{
  "head_dim": 128,
  "intermediate_size": 1024,
  "norm": "rmsnorm",
  "rope_fraction": 0.25,
  "tie_word_embeddings": false,
  "init_std_up": 0.0209,
  "weight_decay": 0.017,
  "lr_head": 0.0096,
  "warmup_steps": 0,
  "schedule": "wsd",
  "max_seq_len": 1024
}
MLP neurons of a small language model. Each row is named by its layer, matrix (gate and up: input weights) and neuron, and shows model dimensions 64-319. Each number is 128 + 24 x the weight over its row's rms, rounded and kept within 0 to 255. Numbers have three digits each. A neuron's up and down rows have the sign that makes its largest values positive.
Before each neuron's rows, "fires in" lists the words (lower case) most often at its 100 highest values on Wikipedia text that the model never trained on. A number after a token or word is its count.

fires in: "it" 96, "itself" 4
L4.gate905:117143117108139163134138137149136107000120143166148132112114118145134137167114144176125132161139139146136136157112094119153113185122159154141136138143135142126128137106113176133121107143156126148158143081114142136143136153090145160107093125128096113077098093122151108114114141134080149137149162127118130170101143134115135143103115157133142115145119136150109162136096135146118127074104120128129109138132128098119138113131098169071144120161155140061085187130151082115138113135153120098149100110134130141086118096134140156101146118138124165090138142129136106115129095168146128151128171118120109122137131133144150152160106114123110122126114121164112147141181138130113164197103136083123106121115106097167137156112093134119099108093166135155093162143161087066177184135134117
L4.up905:107124113138163149163148089116132100138145137158105130183141141114120138090181094140115105123134123099186071124140153131117139135140151117118160112124096086126126156067119137136141114169126089093122135143102109134116133125109126120117100141112104099133146125139112168194163169121179115117106127110119111133090139128136173109202104149141115148140096153094128106145158109147140123123111119124092122120104186122133146119167105119158146125142135139141140146160105121146136078137128154121140111159124125159133146140116121091144102095136126149136129105151110145115160114114091147168110114128130138179123137163095157142110129112112089124144125124130133136088139155156153131142188135119081118143127138141144115107153140137145135101130123100135087179148092110160146151100150123

fires in: "has" 43, "had" 20, "are" 11, "have" 9, "with" 7, "who" 4
L4.gate435:158190138104169151113128105149134116136090104128121112152143137166127150120111092076156135150136157146123138137149124153147159163115119157120145090179123137132101152098136119151148142158152131144140107099084107119145145078130127131144119147164136142117148094125103136138121146145114138090165146133162141140144120142131126140091184137109139121128112119130124138173162115122132155147127156108122145148127145147120131138156173133134134148138156131127131157193125108147096093089090120072146144172173117107104146065121106116141130115142141144108127169133089119166148137178139163136129149101159131121161116121140122151087102134123144159140142112154146100094141111151164170140140123122128135127141102103081168136148079117128121103142146127115124173141137139101064127194157115
L4.up435:172138127140110169118118164166141175142134153100145136130093171131163126135151153164093098092180126090116104107115110133117126131157128162076100123145127148140104139127107151131129130153145120092112116108145127163137136140132103100109105167118077124147105117104141115137079117086148132113153116107132152162129103116096137132131128128112134148123118139122146133122123123120095114130079136070151099113131114130118155112122094047152135122138106088129130102078140099106130105137140100104178117131119169127107126123076150126148129163145104150096108074099191154155137128103126146158100099170139151137119116187146128134141115137097084061132095111102126129116126135118055115093120125127084116164105148130161158104144109124114133151072157161131101120117140163134148096132123136

fires in: "the" 25, "s" 18, "his" 13, "its" 4
L4.gate460:131106119176141126161093176149136134132147125135142174157116143109146084117078121141118146122114108135156175140104107156142097104146123136153111092107111117104171132165102132118127124105129103157122147156154119113137154130092147114153161096136130117070166150118081109135079135121124114106109129083127117179128095095085110134138068110128166113189136162130119101152126137103054161083139120166121161123141124086166127100137120170122118136111122169079127124094145132080136128151109117104105113126204135117118151118148174135089137139090113117168131105141142130119106098135115142113106108118133172134114107107175128142136092155167149125126135116139098148091147132148113135147131151140114147171121140127158135125095141082134158081168093087158129161114123122159129161125110122
L4.up460:118129138121134155109113089100098114105159156138148143112105065109132131154209109116117150208127126112117156118141133141138131136079116112118134169141116095141120111116147183121128126118113119151113111130125144162154150120135156197096140155107123153158125152133144147166160170094143129171130139138139124126142183134157183114151180148146125117117141100105155130145137153151095144122117147095100129147121196150114090142087130098135119116113085123127089123116139149137095109128155125154147096141149153140150110150120120115145138120152128104120111116098120100083164091110131137156142123077127162138116133166101135116104113139092111110126171106123145111190134128139093094141116110093126132087111112130151119118127104143137100142083144140105114074115124063128176112131114090

fires in: "on" 76, "by" 13, "for" 4
L4.gate440:094119164124130098127152115095108138126101138150134144135130074147112113150116112123150115135071143074165114178118157141141123165116109125119117111121139115143148129074113089089125148144089168099100127100123127097099118127150113130144162160147121149128125141160161149166103112132158189139110139102119161130100132117162149151177111142120120104128113101132158124112138131127145089141103086145133111163154141126114142134157151119103122131065123152116110149126121141113138183101123131118106145130130114107142123115092128124123134113098121150106186167151132149179197138121145150077160173155127132125115141156141083108126129157051176152118150138136134190133117135103153126083129136131107130093138106114137126132144127114154154120143155146120157128110130178133135103126167136
L4.up440:109106114104116158175132097128124108109146122172133098107152111119152126086118090109131085110124150163127119100140098116162132161098116127201124102157148129117145122119132186128167123144129078155138184128152112122135121134140078091126109112156104105164122099062122105161137130125114114091087092076130150130115116135106112075112123167153138137091140142154132106120175109109139148080089138136123100117118144113126118155105134116153115145121149142135098162135114140132148138199142088088104181115093116196136124110128123158124142133105134134098125128145165125137145113146116114139123109070128130088138131115134106158106120132117149118088138126144107123134131131126132117143134125094114132082134165085166145157136093099124104105110126069097153132163119120130103133139152169

fires in: "is" 50, "was" 4, "lilian" 4
L4.gate749:148114124142112149145099165162159144144093118131122103135168143161116135120136110110163150164131137127116123138134088096118112116130080139124114098139126114137075139103116144124134127118129092125124171121100114127129083142118119148123130072137095113104150146151179131142139122136150176122150092106128159082105121148102141134159093176102070137126138152122065147162153130146138106124104110163167089153160118113113133102103142145118115044153097135137115115137113145157174116113159122084141104093139162118120117137124132108161163150133120110133123144163109074099078116116138128111154146130082100117169117154130085149139134114135092166103125121143159087114140158196100164111134133098153110147120132105093179135107087137115141169137108139123140149157153097165136127128132122
L4.up749:095122184179124124092148090112124132121197109130127129130146134156115134156094131154129116113088138155119098136099120140122132166117141120139104155119136162115102097063119132122082130105148132116119110152134143136149108154144133147133108108129096119131147153164162091108127121152129170120106119070128063120112156098174121162115108131103095127117106136138130104101163139110127150152100180130138120166143105125104142102114115151097118089141127149143113128117118128139122096124106160142108101141116172114122144164103127136151153122112105186147107118124126120146130154137107127100163096084147093170173141189111115158150130126157081125138142173136173093143109119146110122114120156124179113133125143130123131108123131136147092152110116101090121095108106202140146188145092158

fires in: "that" 70, "which" 30
L4.gate651:141160134158108150103176140122173122136068128118152137113119108131125152083126123136078146155112141107137130128147144131096125108102114128126121107128121163175120143124110130136159138096152162100122126137102126102174139113099128131187121131133153101174106129159175081124120176107113121118108153150131131159170127096108134149140098119110137143152099133153108098129101090122117163116110125078135137173145122109126156114106122143107155142113104142133097139186125142117105109104133103115135142155179140173134097110117148160115134130158161156103157101114110182124108142137137185138045140108134128110110134082117102183103059129116076127134101143116087112132122117129106163125091121140112113135131131125149153162123114133152111090123178107148160113087124160147153124084175124
L4.up651:157183137125067166146159102113122118109110099153155183121104101112153153098138115154133143155169110149153125133147123101102105161112132132102126137140147101139100133111128115146121093122157123158127146138174159093116157139179124154177132133147088114168142108124148108148130154106088112118120148141143125132141078156140187112127149162124123155129112142135124153145111144130150149122141120095126084155113114112106183129140154104155133149194099129070147135133149125130120149084108180141142115147107125149091105159128105122135104179151120160118138109122141147142154110162136131124128168091145139161115180110143195089138143102129108110108102117127135152110165146156140075118159123129144142123167096137193109147115125172111105106163146150124132104117122114103120122124122112

fires in: "the" 90, "entire" 4
L4.gate114:118129147145131145171150101118113132162105153126070120127125146141125113137143144066131130179123127151115178109124125113152111132118102132095114056137136127131159146073113145114114135159170107120147120138160118085167102097159131139106139150131109107140149120110101151096169118090119154132164118119140136156150099131165110161142125118124137137142121226096125131127141113122108109115092171099088179132116112131127177117152144133136106100124114146119120113088175168139143138149126136129115141144143121158135096115119128126170119110103150106133102127128149157150115142114129162144131170103099108127110131164163103179112121187131136128168142136120114104146132141136152104144104149013155160115097129123124072104095112131129129071098112090106138119101112111111110123143100120
L4.up114:107162151137103130138108116098103123130090178127090143100090116138119123119151128125118108140152114161100161134120138119118160152081139154099116092120133112123141110101159185117136122124156106170114132128156122084169093138140150157120129120105103098142111106125133110117153155100091147072144146116118153170107085136166131144123132128127142122118130219140135161157165133121154128110066176116133142146124089144129141147141113120161111144178066130105064151082150139103111145155150149138133133140150117143158109111126076134137146119112183148112115180122140137129166128147143149096130175126121137128088114109130126124109091164167098151123156143133137107145163173121178116093115134084164095150116154112102122104146088163102156118129138107104124098111124102115143093140102132

fires in: "as" 32, "is" 18, "became" 15, "become" 6, "considered" 6, "was" 6
L4.gate977:105129137094100140135170124101124143117076107149176117120136136155135155152120143108165153131143116150120165116101111156111131102131121087174110128133141118133104143120113113157121134161133141088142133140123138061133135112130100095109139105098112152092130114146116212121105134149158166108070106145116165152113140114131135127128109148129145140108116099145112118116143150150147146143143109148143107127144083111143134145166095120098080125136199097126105178122116169124099120130111114108144140152112102135142134122130132060142132125140121087116170083185127164118096149145155142109120134105131118110143128122115112115131111131112147156097138169102078080165116153093160149171143109126140117117106102138114126135152118105099108085128122142109118133151085136113111142124102126
L4.up977:126141125120118142119161143103145110094125134147124125154099156114149151083106121151123121149133137092105148123155197114120101112126098127149126118136108083126111073161139136147125113093094131136152148112142132120149186135109139084145104098142107157123090127105117087120120086094094131098107125146124122118099142149151107123140100139139166136115137131107120123156137133141136090129115128170114136133177141117111134116124134124144149161091131181142115105114155131109092146119154101135083088116138132073166161153097130140101143140134095107161147132138131113108127127165120114130081109087096127104120146143120147134168099119145100116129126100109144119133095116166166160118152094067170118121111133126109139143149097144070112140121160092153129096100147145149116106126138122

fires in: "and" 97
L4.gate70:114138067087129113112162120075168131065069167134147136144103141147099139161106134119136113146190100117107118139134148103107120112124135132141101142116113110120145142126163130131114127083108135116108178126146135108136158129158110152146143146144144130150127129098158128168095089139134129138161081134153127140130114115141146144097085145134100110157163200141110130136132143165111133123079135108116129125132113121123149139109082172111118113157172120118144121109146132110157163111101134162104127127177132122104129128172166114154160092150128172100175135117096132091149068122109105084163098097112086118128126088124159107109115145135094153136147158136112117117156135135138130104078090126155112163135104109128159148133117099112162110141135142130135130101121108133113130092145128
L4.up70:134133102089085141105142071125115137168167113119111109137162086115136076096131135153089107161101124105137181187087116130103134144119150118133125144124155137152070166087145116129136111116153109145119081093146136125104155114113145129173138089122110126113123093137105139160144170149147126142109142154119149108164138104179127105123158144145151156165111137116114126152126107094132154114125153129136146127115097121109142149146131110127159135139152083083136136098118083101096118131153077121119154115105126098100107129104137123126133124137094138104145128116121103122113112134172137146125161156138144128100107171141060116131148154145080150122162093123117149126100064130161134124103146120115072135133102132140163124172103136084147148125137106148096126149133122095101137113146083

fires in: "that" 37, "with" 22, "who" 13, "to" 5, "which" 5
L4.gate745:106147125127147149122131115139123142118073155114143144124132145134151143097105088165142105138192123134150110161143122126134128157094175154103116096162179083127080157134126133131141110186145131168146104134142139124092138122157145098120161151121144102149169104108128103101141152165119137118105154102120125123135104134130156084141147061157136131105128175147155155118150110124113194090137157124113127141140150164130123096153143115150122114119180125140089155129098150129136104126141124070155170119166132088099123151107148161140125147114137146099143101147124152154135087130153115164142166159118139121107111109159157131123082156089103092094123120148130128082144121130151144122182127135135143074131122126127146134149069143142119110129147172134141166094101121109126102139120122
L4.up745:129084124140187149107142173139136162115103124121125078128148133127090162134153177144122154121102127123109115109129162134131163121124125137109128139178107164138091106106132140145165094089148124130094110128131133098128128145160119165107123092118130120163105113129123132204133123133130155099137149114127100181188120117125114067128136133116158132182052158138151168130164131146147162132136151095108131163165117089149131143130129136086132165087161138124137168100126100131097133093125104079146104148138125092113122156151128114129131140115119168146108101159100135126120130149127143147074113160118130134140134136072151115115089140146116088112155082116136110110173151124073148155078122148130119107110162097145125110124124153158106164106189117122115118138130123118128147141128119

fires in: "which" 33, "who" 32, "not" 9, "are" 7
L4.gate981:129117152113129110151090079155126125125082157140113132092111146086130151095120150137103125136133166124146104141100082136134160137141172144097103083140137085145098136134127126141106086108161126113123147125120103148119104140159108125161115122136145135103120144124102100125132110161149119121137119150130122143124063124132130086122116149121136181117099166141087133131148144115140115107096157083143118147157146138102139102160135141094138154174154124088129084130090088134142153162128114177133123124121148139074137101090129156153098150176136178077094138122143133119139121185125142147099112089129158137116130105131169109136107153133081123120126107159138106130160117129122132152153142127127121147136130127091087124110150124179163110103137158125048134159134140128156155101145131
L4.up981:139159124131148130126086094137142155088104158164170117099159181130099120083111116135113109101141163129110117107095160101165142142155122131105133121138115111167081121134141122139105114154096092122133163116130157144083137140125094099165118130116106156129120142123078119091168129086155130101145125131138153129131136127093151123121136163130118134119127176112146143158116131166160142110136102096099118132159105149113146126129150147104118087168129140069146111137105092110132129157105105121133086123086151148111100109162162103172109138121142182086113100131139154156174088247126120141137176130108170118112140102113151104141125174137154095111139133123123131070087139151141124135132122112132139093156147088140138151133136124115140123143170125094095127101135129117076097081102134

fires in: "was" 48, "is" 13, "became" 6, "as" 6, "an" 6
L4.gate846:117107148110117135137149148120142131155142132154128095128131154150116182163136134102095153135100120118138135154118141155098135159148094116172166062115133108120146124121126123120100102135108158129107103101128131105106116154139105087133125154140134111159112084118106094120158102083099137077161115138114125103113125076145130072084127080150110133093071112091189114125117137119110123138148108137140101150120069152166140156138105130179112099111132146069138148109077141137125121118128096103083142124110110135145111113096134123148111119107144158131136119141125142160129124129129105129131134179139150116099140133188153105095130135112121160137108171137097120126137122161164169111119144089133127125140110134085146095144119136145094147143114145136116121151117136142116158130167113
L4.up846:097148125171131126118116105135150145109121108133172139169130140107106119109135155120124139082181147126130151142171107131104127138154110142119135176115131151147103100143125143130148146134148120093134154146114144092149156134166150117128123124093119173097125143118124157119131099125122124099070146124129145130113176108123110198117141144153109120176096137096093117108141129110124118134130136147129134126118125104105110084135162130090164143157150159136100148100135139120114145102118116144153096123128142073106162168148128098171156119128080105142088085148145162150080145125101105115087076098132078108133127138087129124134124107191134129113118116119172126159161154173135145142144130099155127109091124198165116117135136100108139128126133124100146084147121106125190133139104115

fires in: "in" 30, "of" 26, "with" 14, "to" 9, "for" 6
L4.gate342:090139107109160115125137152126132092121105146159154116135127101123101090185128130077169110127119146135107143108149146169089101114109095123126173118103140127151142126112148118131177151126105143066131119153107137112138095087112088118131149133120147120112107180153195090130117126188123141140166127101142118118132115134125141163118141117122158116124127085134141142172068168138126148150131115175141099081118121055116127146134110143138109172074131111125112119163139158135094124100127141147125145128143134159097106127146102121105116098115158131162124124114111094131138120153177120125127161158146126134116102175138074157100144163153136155113155154104144115151127121124131148138100154121128128139084119158088148148138091152175135138113137145134124111139093126135112175101129169
L4.up342:114140126129151135147168139091116121140180167185087138123110113120163127151182117147125174195133169098140132119170117117167152131103145155143091103122142149125085135104156172085153151099145126176088111145131130146119130120173173118144124129131103122176090129137122118183165160105156147077118135109130128125150120123132175107138131128138143124132109148116157133116154088112111157175133116110130140165154160154075125148109112122097167142117112139144113109136099140135133126108148143109138105138108120115104127146149111136102162126102134099160118096144120122049127152131081141142085117094136134085153120132119107149137126146123124151135101107123132112140137143072085126120146134138100138104102131113117111147141115122101141167142156077110165093113107081128115146118148142

fires in: "was" 23, "is" 20, "are" 11, "be" 8, "not" 6, "first" 4
L4.gate10:090185138128150154145148118130104155117157145169095156106095102137139146162131139139147147130120160127185140154117053122103132145132111116115129155125127162145132129139086073174151110105125100125132099131099131138100123149158154118132139116127123168124108107139126141144105172098165162150152109147159076164147165119130152147124148158137113128107079143173151142154130134150102140097130132124109163127120142117112092121135139159124153096111121108096121119159164144123106121157090132130146159140130084131066119074114145131107130144166103100139147166145133188119134155077100094122109104116157110125105100152118167129108142098165097159150131129133139133143114138093136154159161131128094138100133082055137092134163126120081074138110140101113113083146122124128128137146097113
L4.up10:127145132122106135130128104104139146119136147133120121140143163092111124141163062096115141116110121129139102117119119154128154105130162141117138121143120157122146203140125106151161153117147145161150162094114103124147146159130136122067121121109123132145116121110130120161096126130121081146148121131113122144092149121105142141140102152155141173140133193150129129161120185155138126106114162127145128112130072093106109142118106091092120066109108140123101134172137070128148100132134131139155149145120116115119160110074116117143139114100114087107099144136165121102116109147103127141098134119148126120108123082150184142144110130121136136128117132182107114185133111135149113134073124118158138123116176097156135106102130139139119154088158125121117113150136102139130175096142127

fires in: "during" 31, "at" 13, "in" 9, "lost" 8, "of" 7, "the" 4
L4.gate422:135117118180130107083133129177143123100129143100141119102110130106115096152129106095159151099096127144116120159110125120112144115150136110150080109103098100100137113090143132068134167169108136096104125145114140098149131133109182158138154151102107144130112142131113099119085126148133169164141138116139096158082120156087139133142169143108117160121138115099114087126151148142097087099152145182127194125111114133146096144122152142117114090097162141117113145149105144130168109138147122154103129120143155124115111134152092134147154127089196175172138106120148106171098109154103111078136135163118147145117133163131121128119137141110113184141116149136096126105111109145125158119091148101086110149160146113115142100121172091130160151096134106076128130131114104160148091147160115
L4.up422:144155112140148141101103098089139161164163114162116137151117147127170118152165118142180148127070126147125091141152151144079139127134114088135139136146130145124120155113134134124106115121135137118158103127111152191120141171145139154131117189136103100157118130131147128173166171131117146135124118125107115096109168132121118120175171151125110146106103126143146101164070153131099175138164149149109144063127182138158110142085116122124138128092058140147094165086085168112080113135133088150146140118106093110123123122129109126094131099157151174124121127136116145092137112110137131135154123133107131115112100121157142142096167121144140144126118104115095148131116116158146148152159135133105072101147166161123148126115112127123122123142157155092128115087139068159181127182148084

fires in: "was" 68, "were" 14, "been" 7
L4.gate598:101141130117137093124138132109103141123132133137147104143096121064115098107114088132139127126151130114128180139128154115110150168099154168169123116158117143130121136141131118116119131120138120144109167100146147168149137106108191149086125154137130146098094132127154121147144107176138129125090118112133102156090116113095177151137103131111128152129129141129115122100143141142155125151104117138157134128131156102120201131095126089123152138114114146166108105116165134116118149117103112186133134133147115100086149117124118083122144126152097089139114142155126110081173129101133105156096088110138103117159107130141110156122108135163108130122119147103140143126130144144078130118113127139103121128115109128138084137124093099114158109132141126109104095165114140120153150115131125
L4.up598:141129089162152155172146072150147152138135108133121168144111126125107092159122070144127167106135149165152115132114153119091118157096101149134111135152160121131110125120113146106121106143120121143105122114188109155153150170122131113108180139153147159128129141133162129156153152131188139150140149110126096105176125106181105148110132084108116137138110127133113146155123161130112146115087165163123107179108109107122146137106143110093138092110145120122146120144168124105121134099103168203102108158071160072126129134093163139108147096120142114167106145125151136145059110104132114132113096211145123164153126051118172155130129113115135127124089120133159118099136126149125160108128134136148069126108122148103140170140132123139138116180127157133102132161119131129175107129125118

fires in: "and" 34, "with" 14, "of" 14, "in" 9, "at" 5
L4.gate824:093112123151138120114151143096152144137148137102132161123113155117112115126128160104173139119140111137094130137091135128123150148090145135145121110082119131179158150117125129106118134099131159077143154135129127126133128100124113112166136126090078116096121152123175107123126139150143121145159136070105119092140135119125081122136119089105169117147117154126165114169109111071092123123116106125140187120123152068132109111131128173117104144114162141144108104116147141125087164101137104089150115154106129115074155133158143122113119151164106151154134104136111161146147102127155149141085134134102145099134106116120118135135120153132109141112147114095127162121117109098116156168122144122113092127110097114076114135121084157138140085112148085115178152136079112138146170111127140
L4.up824:112114155148122140129145154109132136207153135110131141133123124119147140137156162157137183114084132149132127125112116131122138102065121121147117130070113113159162159098155128137128152105143137117142087123118150127164157087100162153161154137124100134109141108151203128122151163141114121130173145144117130106148173127177106113153139109110155130168125086162179141125097114140135121119126069119115153127131150084115093099151130123101114103031127141170142106102080111113137131093159120106105126160133124108122142116123091118120127100143142140118125101117105107138140102165148161154089148139134126087142123127096106097132126158100113144131149119106119143151142105073113160152074128126135118138092139152095130126107135123128126083106148092126171122113122103152098171139175133

fires in: "and" 21, "did" 12, "not" 10, "does" 6, "soon" 4
L4.gate83:141152145108151117134140125101144100104115122129118089127125120161094126116107092088138100127102134133117129145185155106145120121125102095093141118155103150120134183121145141114138114136144151158113172136127121139132161124155119115091112135150086134158108128111142131138095108118158111146179133117112100126116118128158120170113080124102123115158135147119160150141166158142122140173088130112123133132101131091104111138110097139119144139057106141179163094127108122131123132110112071097095125123149103132141114126122153111138164169154127147110147096145087104111143106103134094107123134109135119117114111099181158184130131143130129136096128100194148148140172116147135186135129118081112079164133137094152165152143172128123106136127143146169157165130101131150180112161141122
L4.up83:123108137119089117147144121119111121121150121174115082132114119121080130121094101116120083167150130160122177124152129127155111162084097096093100135124149094139116145095153141131123098155099144119084198136115126150098122160157151100110125131137134175129116179115120127135164137161146101106165113109114136122134133160129103108151116124168117100107156160140145127124153146112134159183095141167146154130137094088158059113128158129116122124133102136160195101132132171113115150159135144155103122101115136109124119138122134149133143161153115131091168115126108074124129096130126109126150141122136115134131131113147131123121143112103138146114125097155175079130138122146146083116126114094151097149126147145122123084129151153178123135131088095118136131119132148167121116145112122

fires in: "and" 72
L4.gate418:169139113123143190093154095116144155091111147120110089153124162168124190073121099095098159071129148127125158091121115115109131159132170116102127086102165101083124108133138169141168080154086165102114119103107143126109116128122145157135127119122128115115122110137139154141154125159109143159089120122098102103153145095109114090148134174114085141180102118116132102150157109107112136144111071134101146137082104116111120132136101103138117118144135129134156090139157129104127149122133155178133141153122113130139132135128125140149157131100156125130086150089120115092162135128102133124120104120106111089143122137146155155135119129117117096121146113156125162133101142124106177122084147127117127135095108121148167146130131174114128108140133151125111115158091110114123102108108117
L4.up418:092153093105164135096139107110137105120141160120122119153172103126121129118111127153139132149166128091099141166128141156155094092134119129155145159117122102126171150128130160157112111138106161120125114114129108162107113119128148157101146184143133149162147121111163143160100087112126089138092118151123119116090110192115142139139128101094120138147127186106132124135107177160111143162184146118156098141144203107123157133145089095129160137143088149112119109115142150122118102135088127133130158155098139127109144138088147118052174136167099121122145133072120143116142103133109130164164118132142138143137144142124136113156136107131162133097146140122117135150118130140116161165126106126166129122170140117151120091159077117115173119125055117124103138143098133110142128107123104

fires in: "from" 43, "the" 26, "left" 6
L4.gate732:095151122155176140142085170129122105161132122152155162091123102122162130122141162136118105166122098141114118134147122128148148154100122148114100123109144142172116118170136097126123140130091161129128100147102149089125094124145131117123136118130107136116154185115116111113164145164124099099137179098119134143113158126085087135191165115084133104112090110111054138190142152119142119124134199142110176098113113077079135147126110121074113143155146125154116134098104137102128119118122106136121119122129113104168155151096104156103104120116151161148102161084098131149133136130107131112166100096121124142137109116168146084165156137140127136089129133114115186140100131138118120154115146146124085122103118120162118127073175098155135126152138172110111159148123131157135114131128156
L4.up732:115110135122123129100113113143132129160091131153185124156103169133164125127145157107104143173113098164120146151124121121099145093090105112149142163105121112153119074129125075066104140105136151138154125155149119075156086145109091173121163139106128145144139141138091124096150131113080139102064136122109129139105128096093096132090157120144127148117124125140126120159177114110110085124173169111162143096091144141106130133088102131110087150167124141132154120133113138108161102155128095141134144134135126188152098129144139146107128105108082148136144119131139125129145124111110127108136159116148135159121121086147094126150146123143098172123147142145141147131129103100148115145114148117100180162130148106130144106091144141105157099123128118149108162153116128181165138150160129

fires in: "the" 29, "a" 13, "as" 9, "such" 7, "about" 4
L4.gate672:109121121131154115104120099145161120063159098136105116104113078144124131164147101088154129146165104135115150109141109129162122140176135130129097085134119107124099123106121178122102118157156096106107123128175119101106117082155120105123164101086114101135113092153110117178129147161141165135142137094127124145122118090142121134137140171096166146169097153158110139177138103084168124101105106100163120116131108101109172120129119075113104130133140150120112133097117128134110167123161135114158139163115115117139108090115142112098082158136184095092159127111172102133117152149137139128142127110123127132086176122139110104119105128162121128167164130126129179179121124111129145136130148077105106143142120120134179117165120128091135159126190147156154134128110107105130126177128143
L4.up672:112141136144154131119142103085160147127151100126088145101110120111164098133130152114173129187095149117100106156139058145134121125093142088116155129145119110099130107130130072119126123154158120080128127175058131159109104125146112133127145135121081144165127090120106060164157123145156151120093123105105107069135135131096102112135139146123110150114127167125119134148178121137133110086121146157100134127152153095117137144137143102089141145174130144113110168084129124102088131092150116156128132148120083116141092155123103130131112110135127150160086155104110103154119136154117127110132073111114134124137139150143112163141125142115116102136150074145123161160159123124156146139132143103138148089140139091115056126115094112148166119084140142120110120147102102138160146136141146

fires in: "for" 61, "from" 12, "over" 7
L4.gate97:095155094098176167143148117089141147149133141142094124088146111121132126127115092110134125184160126114112177148127105133118141124108127072126154107130147108105117137158127130150128186121106136114124140142189076108141177125078058087132149143121170140134163115172100124132133103129086088114103136100132142124086104118151136153124132121138115119142128170098160117122173125122136142117162119103129171147141132140147160116132141103112131177107141167122135138114113129114167112133139136150104127159097126112107112089177127170098117130143124132110164215130123116119116121126144134142175105111076137147173174148148091122108144130124112117090142162135130119149127144147125154114143163150089126142113134099093108116131108117064102176177148182104111129155127086126116147085099153
L4.up97:114093150146133140135173118124147111092139103116156102119161116130139161120129149141144135145139175100145117160118106142110146100128128144156078144122112138138103140095113149101116092138122145133179173105143115122144183150111079147107123109141108113103187080125111102105130134121122108114153130144098144093123130153103124144129121120102106145148089160175117110119100153104151096103170104097152154106138111138143144148113128123132141169139113127094113144078108102136139162097104139087153139145133115150147138105098091135096125153068165132118169131121127100136123166097119114163133150183173122158126150127095120127140115124148117149164121162141101103099112107097104145107134161095159097133134179201115175116151117103093129129174129096133134105120134113104144107125154145

fires in: "the" 77, "schools" 7
L4.gate569:151150118151134125126121099120093148096110149107162137148108098124111086115091159114146124120163136145109106158104103117134110133109133106097062139110154117136106149140163165128168170070133089097165115138102161173131086136152118160116146157124092116165141122121145089121094112138129142119125130130163105134117098118136119101100099130139123118150158124187165118186152124108160119172111114074148128122139109132078133087139134105102130129095103142108128105094120101138157146120091139105168115105137137135104093116131080126123138122126151148158093084100151117098112110113108190108159132068112103171101141119176141124118111149176133084142142124154150117160125148132153140145068165108104105119108148122077128168121166177102151135145124083104163088126094139159112110086153152
L4.up569:068104121114112123148145165094120092114127117088137106117133134128166124130121140118099156174180116174114104165130108095128146105106117118104121112127105102137115143135125148101156104117145136144187151164125087146129090156122154112163128128144172113114127114123120133106105131107091096099118133117153095134161149161123150109105145092141129090146154123129149117138158088143088153107129133177116150086159113141158141088153144160160137133110119106129085108119128119118089166114103143127109126087151121110161144090126103151128097094123078117156159142113092133138173121124126142113139116147088116101146142145119113102095102169121101146103127180125138150176123172110087125149128123130139145164103154134145120138139127119137130137191109142062113132080140109132134118149117123

fires in: "more" 20, "most" 16, "in" 16, "meaning" 5
L4.gate13:107094128095146135128162109102120113122123125126140159134177115111121152158159122150112111141095146126116154128125147115120137159115126146155158111111109098129118104101148146146083151155140126119169135129168149091149191123150104110129114157172149131149061113106156116088130143135147158157104168103142142125097102114106108124138084173129123163108136103134146169143129107151127121133101138165108190138150144123099167135112101146123140147108135127096139102134194172146114108131131136132152158115113184138106162154137125104143086131105150138134125129142126102160140137149128118163139092135150171187147156142143162117163139148120073126102142097150131115111148125133121163179116112116105172152085123100145122137124147088119135156120153113129119123131141119120149144155112112
L4.up13:132117109087121156141126104131159107104123094109136091153183122153150121157135163118101183100135178109122131109126103175156122094128130125127147133098141141129112131153125141142142106206156138129122191080083117143137099094152121139116165133117123155116098124100128114119081107113116098137173129100122146144164130125131116098167190140100124172107138156170083163128121108142143149113139097119113112146146129094115130141119104165132085127130121156076145119149146154111116133081114106154137130144114108128131117109130146091102117138137103087152096124101152113124170114155144129128128125089146120151127130100098137118104134133155095148096121101156157143125136124136172137072140141108127119168141114137121149130168134156133153146133101107110139124173124120131163108182156168

fires in: "it" 65, "came" 5
L4.gate684:103158147060101110128151103186133132131129122129136176134120138089140127119146126104122111079110113136151170130126142079080120152105135124125137147112142099092095157113105128116171136141117127119155146129106095128124123090098123171097122135170143085085153081150092110168128152163150188146146127104074180055104115126122117071095128164147121173114149117162118089117184134141119148126123141121118109099097106135137115123136109155153146113105111107126139136071137168121116149124138131175147109090142098131141152124140137120147114127141158104138121128113095126129138121125134182122152128130098134135095137130159145147137083142140138164139139120169137117096118154107128110136107140119134091081106118147163135140098136149124100154150125172101116145097147098130217152087129109
L4.up684:110130147111123110127130110125119144106131115144114149153134166135140132088125053138118101132070166188158116107117143081116136182181138116117116137120132091113132170131130119093104143134158127120118141064109121149120136147134149150102132099131180096105164127154097119128127147100128171134140129121166129068118125100138114109121118177154121184129136136145137088154159119156101148138116136117114097132125150119164087138120126147181135107144132150152176146098128114171127152126111121163120158070109125115111127132152114136129137128127149154112148123128069138097120132137148150111159085079142156101105121134182114159119123157092127108124133131151117156129123165137124081142145126086120105087106118139105113130126124120141151162098127141122143135147153108153154104098147156